MLP neurons of a small language model. Each row is named by its layer, matrix (up: input weights) and neuron, and shows model dimensions 0-95. Each number is 128 + 32 x the weight over its row's rms, rounded and kept within 0 to 255. Numbers have three digits each.
After each neuron's rows, "fires in" lists the words (lower case) most often at its 100 highest values on Wikipedia text that the model never trained on.

L4.up567:129149072101172134111162120133136115121125136124110173150065131105139121121170144095135124161140130067107122136055126108130072095097165196153075084132159111106105146146160187128101104121124184148117159136155130107148105150110116131124129129131073134171074140079124103160117139137100145185
fires in: "to", "could", "not"

L8.up556:175115137081157150103157147143170115095180148142103140126059188137101157127115160134089079097173160112126106142114069115166160139096177161117113124108136187139063148151105181126129137078099106127131093177168149164160128116082145141154117095134082185124062104094141132112174145164108049134
fires in: "an"

L5.up317:092121170131109143136125153103170098121078114162114142127118118108109168121052085171183034134125172092215113107087075081160135090153119155143143110134161099120168154150176122129190120128092143123113026116132201175135169133117093129189163170157077113126104121138129085134093127138069129113
fires in: "he", "his"

L5.up348:153139115134167150083122103147139140196097145137125122221104146103085095120134130155142082149127094148078142079128120125139153103085085092116146128111181107091085153116161138119135106040109159086058143093173114138101152169090136121102117180157109165128120112051160146205169067075113141109
fires in: "of", "between", "the", "s"

L4.up273:076100129174200130140135133137118152073085117146150111203119051085084140132172096101092058114116157101153158153110120083164111156104160133094118124103136152109146121104174118175135045110102098113159119147076112136165073124122137138178106075094163133079096132111089120077084161156110147129
fires in: "on", "the", "there", "it", "in", "nothing"

L8.up337:161074126087159117128086118137171130105185088131072161138107122177131146109107151134151103092082113151111098078104139076136117100102103188104100138151106147046138138144119123131151169119151140083174160080076172161163079167166142123110165111164159096099144101155123180146131103184097193164
fires in: "as", "a", "named", "the", "became"

L2.up394:083115096114099172163102136023084144150115075084134150171071162149156114103192164115179172141145162140076153092078121167132125055133150127161103099117157147139141135162146058142107101110163164132179126134077137082099184100102171176118161135153106157113139142118126097077068126129174120090
fires in: "to", "of", "for", "in"

L2.up209:118190125139106158155141117125152049117131098138140133101138147111138117103162126093143165097151113099113182092065186149169076081159149148099156121073103123130073131143102154156126121171153132150146125152131114101107144130130151111182133167158133114141156089076147153144159097112095201105
fires in: "of", "that", "estimated"

L5.up374:168146150134117120141154097123137148191134143117083060167102139080140138149120121120145074114149136157130125090067143160093162125133099088149132155124073083127114128076096112151076143112053160093167052132135130129114094101109128143148110149141130096126125166121138086163120157141174171159
fires in: "with", "in", "by", "while", "from", "until"

L2.up268:172130099107086125132133123181100121139140120116151110152134146191092131117146094197182100105133123166131124100123149130153138099178112108147103133085148123190101057072130107109169091101152073063130186159128134174110101173131126094128100169119080135117075146146128150107152102128102146142
fires in: "s"

L2.up668:094060085103152178159125102144182128142116152056162123123192108113041136180101113179176134139085115191096108127106137108158121146134170134171148111153110146141167156081148150167081144076153143139118122068153111150142123167156136092062163148072092140126119126137138166132143135177121146160
fires in: "also", "both", "later", "including", "subsequently"

L4.up477:121071129145100128127137090107071144139099129055177097131177074079098128125075113134099061173062121133081158086120143129177139179170203125160103170148113163133093166072123134141152119084114134144192172123153177175186160102155194073077197131132170105100118136124141157086105114074109124139
fires in: "with", "in", "for", "on", "new", "by"

L4.up733:106166120095092126181145070146110175162120111143113119174063155126170072101154157145108101097099014073070127092088174131188167096112136098148100130166129115117116132120104122147067119082115129132121130159113149099111138145126162064115206171118193134117131119131185072201153115115118132186
fires in: "of", "among", "all", "other"

L2.up297:152088106141110128167161190182152132117165103113093119113073125125143097198084149199152136076129149145119145147129188061058093194106082102124102116093067106115135177121162096173133149096140090200118119118149155180120133103106102117189142128157119115102150080090124133069114094104113130153
fires in: "second", "this", "next", "third", "another"

L2.up705:121101178115128137149110137113101126102149130101140150166157132122117173123144168184102123145141082156114098056078182110110129129144106087108175168125106061168148104193193089203129132076158106161111142127193181118077140215131166130140162151119145116130168096069118159112158075142057163234
fires in: "which", "and", "what", "how", "to"

L2.up484:108152123170105130162108092151144100119098146132141135157142131101181109088180147087126154146082116114082160118153128134137166147096112157121109161113090072111112162119129151122095120091085095142148184177120158106149141058116157165076196140154128144112198187149056118104136180159048133129
fires in: "that", "if", "because"

L5.up176:122106189108081108114092117111082063088120101047145134084109102097107140170123121141093077116097125175116088103115092082184122159150154127153196203127156171121098141099127124148088099144087153139092106125139132141068175104121153143161158128156074072143113124161105143186134125099128124109
fires in: "to", "in", "of", "by", "from", "on"

L4.up437:139138047135108178157128164136107084141138101117175102121103161099135141161120096146107121149070142192084110079120173077171125135148086154214084109193159098127113190089124100176083121117145161129125132089137128118137107167155101087141130147117096170137121133157154084134106114149128111146
fires in: "its", "the", "his", "their", "initial", "last"

L5.up752:149141153158116149106126067120187153099120156091171112126093130167130147154042087166145147091158129087114194140116111114112072112111121130105120143106112104014110115056135118156181174147134114157178126090107089092150137104127111083057121135160135125124140144122117127162136099104146133193
fires in: "an", "while", "as", "and", "then"

L4.up719:139131166148161150107126151127160116169098155134132083142162121162154115136148134164114145189082085147090071147071139103193086122151154120147080099111125140130173132094074091170125140101184148096154182101080129142133143142145114094105111114107125139109113166127119050149155136122079193125
fires in: "of", "years", "shortly"

L8.up525:151086125134154116155094116089178152133113129115105125195118133133046142117159156117153153113167072133204136128153169067155178095089126102132111136056093140147172090108125139138120121131036158134158130123139181122168060114153122143112130143121129179140108129083198115144133164146181113196
fires in: "for", "of", "in", "on", "with"

L2.up388:084149136136153091082184120187186155113126153131112131190090079194181104147128087111129125184126118070140103153152091143127145090082174158113103112117077076145106066110110146055133183161117116099105124129168149152091079185119134140114150145099167073109164120126088142198061104139138148115
fires in: "not", "is", "to"

L8.up326:132123131180166157116158049075069146128114133084143083170123180058123125128132105145104124124064081090139160193146137125143094088124109175114162144100106105142137091128095098093132161087151168193149105138150149144169171102050191180179129138101154144130169174110120089106143153214155131119
fires in: "to", "of", "had", "among", "around"

L4.up666:187109151108168143155077121099114182121165118105091195113150111162130137204147159173132099109151129101091139155160130114138084128092107149110107115181099063106125095122174140137154089111122137119162109103147104109123170125046159106077089097090151170110088134082129193174129109097159128100
fires in: "the"

L5.up221:121127129126070117173144092119129103126172116168149135178158101070043175157123146132106170142132100111131137068143116098156122110166065144124155137096056162096109118053136169146091118107161112150171114134131077115116119086147097106150160194135150129139138154115172155146096153121100184128
fires in: "after", "during", "for", "before"

L5.up664:097146135095186122105097133087133080144133160043121145053117187084189115173083113114134081176152118130121163115157135089137144180094102122101126089189147106114145091156127085131065135182101154132084080136181084112121091134163091190136158161155140105065146129113066177110085116147078140189
fires in: "and", "or"

L8.up740:156063152095144118107151165115103138102132108162140109108160105171128167151142188162130091097101144099221141145074104125112109111049046116155179141096137120190055136121140101082100102138063158154089101169152098139157147159107180151153187163147137109135134117142121069175106122111104086147
fires in: "to"

L8.up465:102080082155143177120070181094125111116146161124143124176160174155138100155164209098176090182148137133092102089086140119120127144175049122098118066126063117087154152103090080114103158088123138150123139127125124095155162133152173117097193100147117154104167172119072195180152121114151149111
fires in: "in", "during", "by", "shortly", "from", "at"

L5.up334:078111151069123158130134112147155096107160097152121060145145146130126074179131202080110053135155048081150134134081099158163095097141158144083082123107118109121164088140062106160138139168137104124126140133095136092113117143196113136136150139136075128118133161165136123166046117135134164153
fires in: "in"

L2.up699:112120125141163170139109128138141062151148169076139070107160113154135097144154100144132123087098127100142141111092119095100143121085123125091168161120113144177165133206171122181184154136145169153084141111082130113176182135112141137163084137084139161117137123110135182121149128128150087168
fires in: "and", "to"

L4.up584:115134102102127141134145157191121091158125167123163137139163111112143118115091063110154109143168190119116133114147172100194114121105086109051105091135135108092131146170145121100099185147121136132135110128112116153127076144138157143168152137084138199139045128138046197145131055113138113128
fires in: "it", "they", "he"

L2.up420:154123120176092122103141128135160037145187146100071119146090123111122079163105158137145153124099130116151115143164147180124093136166140125163125109152132162161135129154095112179141103142102088120143071155071128073244151118185169110086185115165051112120143143165111125093093132111097089087
fires in: "a"

L2.up250:151187126129115109142091073127094137164170185094108137144097134124162152155138177190162093133138050181100166121174135122157143145178189151108126121132153089121090169125172169104103131151115148135134137156096102104110118117164147155126101157150083138081148130103144091172149120023104200161
fires in: "of", "public", "publicly"

L8.up79:133158083143189171121127125162176106124111111158127100098120105128130138107110160092111146093141179127146150172152093172078116110187115114160140126078073129060114149149140145117122163115135164131121099094178097137101112145128148139237134196080097119135084186137129105141113185144212176112
fires in: "on", "at", "for", "in", "since"

L5.up433:100088100117167187149145118133101131165129134021197106140084057115135132133059127149126106119083074103125122186098097104169144172106128164054177131100105142110138137162126170138090094029174081161151092115089134138156125150134127159175094164153162093121043118112152089111125132174147181122
fires in: "of", "and", "year", "century"

L2.up691:156181149143143134182170173093106089066156097145112097167181102139087186138137117122218067072095117181121137143205141136125158162171156163136124142123081105140105142104145096086106108112086114079117165150108072140121116130143103139152128132210115110104130136087155094151158160081169189115
fires in: "their", "his", "its", "after", "your", "in"

L5.up579:147155103099138141153166066113132101107127069122144153158119093110079135178087125112142105141135121221108094147138107110150104112158106155148168171114176154164090121051121103119137163159139137146151098097147090133125142071136097153180137170127150155072132050111127135122167063130073115126
fires in: "the", "in", "of", "et"

L2.up186:178171156118129194114124138156193147137108162056135112144148119136105101100113140180146161113155112098124161090135133066070114094129156150087101096113098099120068065146092193084176190106167161141120180095128169129160156172110194123149129169088110130132118149128187107120170149160099137109
fires in: "is", "was", "are"

L4.up109:175041123101113141152079179133118110087173081051138177096145133085142157154175109111116115116094160139082117139082099197135182075149133126094113117177188069090057133134067096170195123144112121145142124139154104132164093100177192141096148098109078131109105157129121104124109072103083111153
fires in: "a", "an"

L2.up138:118158123134182184132138132155108165145095134076145139117092129117074154132133128184147087137069163127152109140138174153145135105105177172106138132117141095137110101145239104132115108172124145121114162098089105131184079193138127083103128090162191116097176134080112203117086119152071160150
fires in: "not", "to", "it", "t"

L2.up92:105188099104120151158158116122140106086150132093049090101124144114069132142166112120133144066063145137110146062126094065156102151153077111153135177062096108161040124131117125170159116153128140096139157074114131165087131129144169117160142075093103164138149143138097146144172178158102168181
fires in: "by", "his", "its", "became", "signed", "such"

L2.up332:130161165157110130133121110145133117079115172094122187134142110102125122150123129118178222147087170160144129145144147081137120120042114156200117061120074140108148176029108132121037151115134116121104097143126133209140113112136206161145132070104142138102136045120107124109182173172087078138
fires in: "such", "same", "both", "this", "other", "which"

L8.up574:164109114095105196115128145129104098175109086139140089114089136099159149090156128160129123097141144179143173120114104107110084085135071125139168102124107101127081096101144176128093114164150173167147181073103107149112081174107141154133160130125075104158107111086117110168046157138143117111
fires in: "to", "we", "would"

L5.up372:096149088102152116088141101142099093147150132091075082231156126126118151106163169149079118138166182083145159201176141103116075110108114108177122126146113122101118110138131161114123096156091166177155173184121161138137121123120091095170089148132078137116127121108155140167068074126106130112
fires in: "to", "would", "could", "will"

L2.up560:206142136132119129100190130088136113126109139066118171078106107131062171101103144172161150125122123222126068090084099078058115117130142124183088098154131146147121115112051106133123119132159122074164133060157106137202105142112108105183166192184127126159104121127164148095169099091120173142
fires in: "s", "then"

L4.up714:165099162163158102137156167126187101155143117106139143169116104128137120141094126123123096077136058141115137112180125107104099115160126143097125166103099119111039104155146178073160091134109091101118152145133194089111141048112095108123138113078125154102025120131114113132123079091166090111
fires in: "an", "anion"

L4.up368:122156092123096163099142111092135103126133120110118145147059153104115152138117109130121100134130148120121076149110140120196127124132113117148097093118086201164091147159088107102146128128146097154144165146114118169073062112082166110150160154104122136155081178106135114161170104177054125149
fires in: "also", "only", "that", "first", "to", "have"

L2.up69:145133140171125148111123182104113102173160125123128071065093135115123115134180117144120141110118159190179103158129155133147126099115100127100150106095123174073089108076166088152120144147083112105113128128130109162077133185177138103181152203112129072105083145163144123144213153135155107187
fires in: "their", "his", "they", "he", "them", "came"

L5.up322:118157112104079119119152131114161127099151111109096168104166122145143144170144101148156068115103172142151153113121151133125137142121137168162173138153097138093131090105156112045156055100153129088131115095080156146115143098116108118118121106139180150056101118117184159132105138118132121127
fires in: "the", "s"

L4.up270:170118116082125167138160168194179044125126144094112100150148114121084095132106129136179149091086118155129144115181106104117128127147119114151133116095164079115135124084111116164112100094112124094174163054112129130121116153107095106098143152103104153176094060073188133145101117197108136097
fires in: "of"

L4.up629:126144116094189214075108065119077146086162145143137148144172185108124063144104176101116106093150094041095130121092118112120082155097152103095093120149117103121070152113124155224090174161104134156039136142107074176165101169124157138150163136164136147111108179134145096168087123148123116142
fires in: "in", "to", "of"

L2.up477:114133201073142079089197160048056086133147124144122151143163099148191144136165139114136111122070107108104124170094142094159136163128075153147119178134121100137090160118199128158127133179053123095101113054163122124153160121159132142171160120125134123091122162110107168095191125193146187122
fires in: "as"

L2.up677:188123147080098123106090153070125124150156095122109176100162094173116180134136168170166091075140108173069078079116126145145166130121080142121116114139147054147081180071113131123175093161133121097171149133100144150172143124115162142156152112102141185168107121077132152137148137067166167059
fires in: "as", "found", "how", "so"

L5.up102:124102083151134131217191152184148103133093186094086113129136111179097145155092065091163126136154128142154147064111103171130091190081089081114070131122116135111131128134092141139164182192120125093078120108129094201084156108154089181156163127169122126109153106139138164128101160138111166165
fires in: "this", "s", "c"

L4.up516:062116127149110109087092126178150104103168158072115090140090127136130142165131144132084033128123125117132137128143145145100120149199142076156083073139097117164097134085114128078144146155166088087117144108089078095113131084242120149071126135121142091080139105166150157123105176138118088088
fires in: "in", "to", "for", "into", "on"

L2.up516:110166114144127084158160138139132161174159090094132128097200122140065117150143127110135164151103086152126132115098147114170108097062168188183063130117138177138076153082129113165150146148138138108133158187095051150058072137116120198160138148121117167119094134108080103184153117132126146153
fires in: "of"

L8.up228:181089099117194163141134098154130102124092127192175148091091129068143124138059115137177163133146156138112111156113143095111100094117045153116201142160109094096092111190110153091101129163155139143096122093146146123091112135181186166150180118124084134153056127154089177138126172154132169129
fires in: "it", "they", "which", "and", "that"

L5.up442:172102152105131096167158095118115136133116081084125131124139083119104122089119203202140055103148181130122090164126102188169142145128201111100102134101089161060126147099147079127158126114132181141139075114064148106128134099108085172181141188143109116116066162175110058178153121158141190071
fires in: "on"

L5.up158:111105238166158166081138168128121143182130158128079114120111096114132124193128100158116079106066108152086089095158121116122106098071129156136135086143131107127124071145073140175094140092142121080152133195166109116111105127122149093195101153132141140165162143138126137119106098097081135157
fires in: "was", "is", "were", "s"

L5.up16:179119135142102153082105140112136097133105151127095139053109097076171143178102220106149099137065120139137162128088097089110121155114100164160096146141174141129096196134106199133131155086125180125127186107092146074152145144191159090037163154153158150131122132120171168120178092142141146147
fires in: "as", "a", "assistant"

L2.up460:146120103134150169110077155131132104094108100117125160173096108132172108141168174143174109092082124127161106104148103129169123097097118177126163157069119114102114105124132210104128134078162080130094205110164139082124159181169151152127097138126154064082098089124137095174126093104117111095
fires in: "10", "french", "00", "100", "0", "canadian"

L4.up539:142153139116110132172178134125138112102111144144146132133090067088172156118181159145122111017096149155105156111129163173070122086130129184180124194114146110160186184132152200180111099072117161056086123125136129113170069155092122106095170146096147134154085113132170134128106174158095130139
fires in: "of", "for"

L5.up321:148130121149130195056133131166108142092069142159156081085083172126132085158061080169169080133124151080129092165136142080174066151103165149167185133116037137093104112151160109155100149149125087160122159151159107099103069124126157089135145188145164082140134113129125113145123123177072154108
fires in: "he", "she", "they", "to"

L4.up484:120100114121162111119092092151080236150109156167135151174131203077138097115159126143080114139142179082088160042082145129189191173139121143129118140098126096103127109057166136137194100095092153124095128131097104150168103077120158127174147156199150127132136176184148092150139102056080167117
fires in: "on", "of", "from", "for", "around", "at"

L4.up12:072069131181161157160092131107102140130173124138147100139127126083184120162105110144170106065109140104104222132143108141097167145150161178121183191114140177142164108099081126082096103082157109130118133143120125140121132138085152128113135138145145116142108022145154167150085081139146139131
fires in: "of", "old", "with"

L2.up143:138124125139087137144141134113113085075150148096130102148096138093107094135104075162097096096088140144159113145127132124157107079149098076058149119121142151118142108056137182177162123116110199160120082093100114194043169094090145153185096112079130136122176207111163174187136108136150148140
fires in: "his", "of", "a", "the", "after", "from"

L4.up761:184140139135125110148106110181133109142154113161115120192192149097094133112124082109173131082116174125111162137112121128138137124132087151156166143108160065049076124092116119159086150128170095094112069074135172135119116174103166090195176125171151136134136133125129104156156186113069140130
fires in: "his", "its", "her", "of", "some"

L4.up744:113091132122109161152138131147076149134159090121122092110144090076130135150091111159085123106066148137157181122140129138118086106110120135113167144091168182144198139070106116197088149134145092142147051142112120149081120109143169147120085147087113165135117120113066128149113093111084088150
fires in: "and", "the", "two"

L4.up294:191099109140138145104101070101179082123103066116107109141134142147119062128110121101162092154117079125121120086135203162176117112110095122105101142162130096155073155177138182142104106153107164096113172150163093138091157184149124117148163097099197129137141177124169146189117164087118069094
fires in: "that", "of", "to", "making"

L5.up35:129115106076100130206124125079159139084158114140080080150176160145206136133082094120206076153137117077146172106136152131152158109125101097118068165122116150141129135123122117114139117140141156161135106123119132101125151118147108132136119133189099173188123169108111179124065133143098205146
fires in: "his", "old", "of"

L5.up526:161084114090165133063154188159139119076120102137124113051117137114103117089083140165139147074128148083122131110090153155158138184089204153128134119148092131142090107117093122127151184135112155112102135174085101072143111172114114168142125137063130160121170105090137161041153099134129133127
fires in: "is"

L5.up51:147106181121112170154128143171161093078090114101088077120158184109141088193184180099139144101149114071139147097156115080099119121186105173132138162133144063089069177103098101123216157108174163107053161072112147118086101176158125161019124100113175125119143182135090135084126161145131136142
fires in: "0", "a", "goals", "apps", "4"

L2.up565:112138106068145168154140102116133089149122148154125080152110163109213159193126146096071080190118079110104077139146111117137139158162134112083145129118126148132118170158161144089172114156069093112141085145073114098198170127145139122134111175143126099131157163104165123183140109145116151173
fires in: "in"

L2.up598:103173155125066205115120147122108120090081131121094106136083150162116138157058123164120109093128142108112187137097120137094102163143102132147123108132066148101097049125186123146092126210134144104106120090093126082113105150115074162204154110132128079110113134086099123138079118067127122118
fires in: "to", "they", "the", "and", "a"

L8.up344:150120108174126165096114130106166096117161096088090101157159126099178127208103113146097081093130149116084163055108156151078127108162131172134126127119177096101062095102068151122113154089037144171102125125095101093142094166139195106123115119141153164148148147057153132111125155160146170146
fires in: "is", "as", "was", "are"

L2.up48:100156149097151145146156094114090126093209092115118113140165132099108140138149155135113091092144079117103129050111142141169130080199135147178156112210111130109092148096133110156142067170091148116102127100087129192124134104156078120111131115137097074116078129137162122161130152115110096144
fires in: "for", "s", "early", "the", "mid", "late"

L4.up102:102140113143086117100111135085145123160156111152036119158134149120168116153084114087190106189138138075110116142111150150107118141069096196111154133129132098119106171178174139226131181107180129162153115075081111102133106146122107082124168153160176127087139119123250171141132119141113196169
fires in: "of", "for", "during", "al"

L8.up539:156129136116185120110119094111123091148124187100161096117085131159167106163120127066165057118117139090075186106081126112132129123069133108135106157121144094124083100135159098092130129110112140086118144129132120102089081187140095059102146149148205118063155110116120124119113160097089186137
fires in: "and", "time", "early", "later", "michael"

L4.up366:133124153165103104088147133137103097082166092159109120159189154162109139178103149087156047087125161131151137140100087153119137141115085103110104035125096130167124124031065127192152164132122130133089166164126082109169109150156125146152158138147122169166172170070145119129081115105144150136
fires in: "a", "an", "as"

L2.up721:144100161118132145181090120112132137123130076131130131122163156152105081137205102140137118110145122164153165135116091127065143126097091114089120153175119159116136102104241097143090108149124070105138134168079105147160182148168126118099130119126130160117117143119126185159117104123117155174
fires in: "and", "but"

L2.up96:132123128139111196137116140139161145079142132232100138158113137092152088195080162160186118142117182095085138167193117148097132137127103204136144134112112119112123117103119143124120131156175136137143137144063149115150083083123101059095159195108091144131088120139124136144161095087084136075
fires in: "he", "she", "a", "her"

L2.up556:071117121142104122165141162186137142192158100112122177181090063202131157146163161085123132141064108166145097116113103157125085173132154145101173151143125148133165134202160164148113105090140093126110126140139149146097171045098147101152166138111162153126125076106119180145152084117134107147
fires in: "10", "12", "100", "110", "11"

L4.up634:082158071115107120187117137117144172113124111099106127095106167117109093162111108130134120135081112090087068140137103090138153046151088136078130074121099125058130086134132142147162103149170104152095124181113130126141139158109124190147166082117095141156123219169113138160144136127104162137
fires in: "it", "that", "this", "which"

L2.up680:167156126068139166154102150150095143127091116088130112120124141103114119157114094101165093133172175167124192058135111171152127091149146149171086137119163150125097129122158102143131119111093078137180178113111113143134062102161163130137142098107088107114166094129142145147140129109037165176
fires in: "such", "local", "its", "his", "of", "your"

L2.up607:140162198113065117126104126104139143122100116220078183132190070085093076155144135112116190100132115131129135117096124101148110159122143141145068057176110085064102131078115149146150062129143106119166090168117102153135144088136159180147148106176129123127131174121096194120127122086119098173
fires in: "that", "which"

L5.up538:116132113131167195047150134109070139095118174093105122156107125145084134101114117092134108169049131133091097138172133099148153129173123107126093102093055165134100099124090160133071113166125148133155130167114065165173110136077138117143159127109171157154136154084089088137148113106175128154
fires in: "would", "also", "not", "could", "t", "then"

L5.up278:093101106113102130107114134109129184089123127159088132171130078111111135118090147159088126122106105154109212146143100062137094188086136134193140092141084129141068104101150138114071135172132183088115168123141102132105079161062129102194169158141185159132102130137125080172166132224120107140
fires in: "had", "has", "have"

L8.up249:164109177162100138072129124150099146106119145111146093123155111122128127139144087166091105143149138068146124113102132111102142133144093136149124087142041048122071176143092117164089208123163093182159192127128129090149106108098160120133107152128166167141177120113045096112144125171083177120
fires in: "that", "which", "it", "not", "as"

L4.up450:043116141145087103135184126140120107135068040130136089178121117146170107169088121158164074052134090175128112057128095096129120133121135109120144116175103181124206099135064171148150119162084165102143128128122157097112142194124110136085181126104131101175124154120113084130151077179146173124
fires in: "of", "atomic"

L2.up309:161165137109133165179134120125126108139175119110142151126126130149172094191130141128079214138149164115120159154149116165100107118138058132142123061152088140110147153119103127151121129207138091099205101097140114150106163085148087046183119088102104093102091107108081122122122129090113112168
fires in: "the", "s"

L8.up730:120066115057131131114141119117130147132158172163158151153155159133125146114117165088151026060153125184094101120118079142072130124145069091144149172116104171157150145118042071113155085125124119140102138151082137158166132122151187144174143159079133152140154132148102179180099167170115107176
fires in: "in", "from"

L5.up6:106156152095161137120057146164128106132142094134120099085156165096102023169170091122070148112175159105180079115170127128159107118099111133139163083085155117111065165120142123224182165134133103101106137128089139099152107109164147167166121107167159157135149140111166158112105123169141166147
fires in: "this", "it", "that", "there"

L4.up488:137103137185075147142121142165094127144172133125168145128024166078190127165097119106127190124138176103181150051114124104117124096180176164136155063131100100083121148131153157153123136138107125097125120112079098118131149103119076152109093068114106138142171116159121169121125122060099131155
fires in: "and", "one", "or", "that", "as", "head"

L2.up405:105106130092097093138106160158130159110093156100083091155126109132123117101096125072151114171120101130090094121123103124172195126114124179178145091176142119131147099139072152163139102131163113098105138137141173248108104062132128080143172142217142128110113135159167102159129108136152113133
fires in: "new", "of", "romanian", "syrian"

L2.up548:132125066191128140141091184104086136167175152077159152096166099104141142117179136158155094131135149149101174074115137104147095056154109174056101118144152123118106129101149115148091158126137167176123147210140056089092164107146130154139104157171092117095119171100155180114151094113145112103
fires in: "two", "three", "four", "five", "six"

L4.up386:131109092138151147152123117126038132179209146134105088140156131182089135126143120061166117124158237101125128116128100106104134122103119126136170086111094140119129098074094161194117146111162104102174199157139146139104164142130080108140124172175182123164120139119180125108033121143097099140
fires in: "s", "their", "as"

L4.up19:185098152106130169141158118108156096153124132122075067112133154180148107118165103139100066121164127172124084148145201092088172064104124107083130081171055163163191155159173156108114134188077127151139186158126124127176124137078116145133124128144136126155139179101103128087172142162076108145
fires in: "to", "that", "t", "may", "we", "can"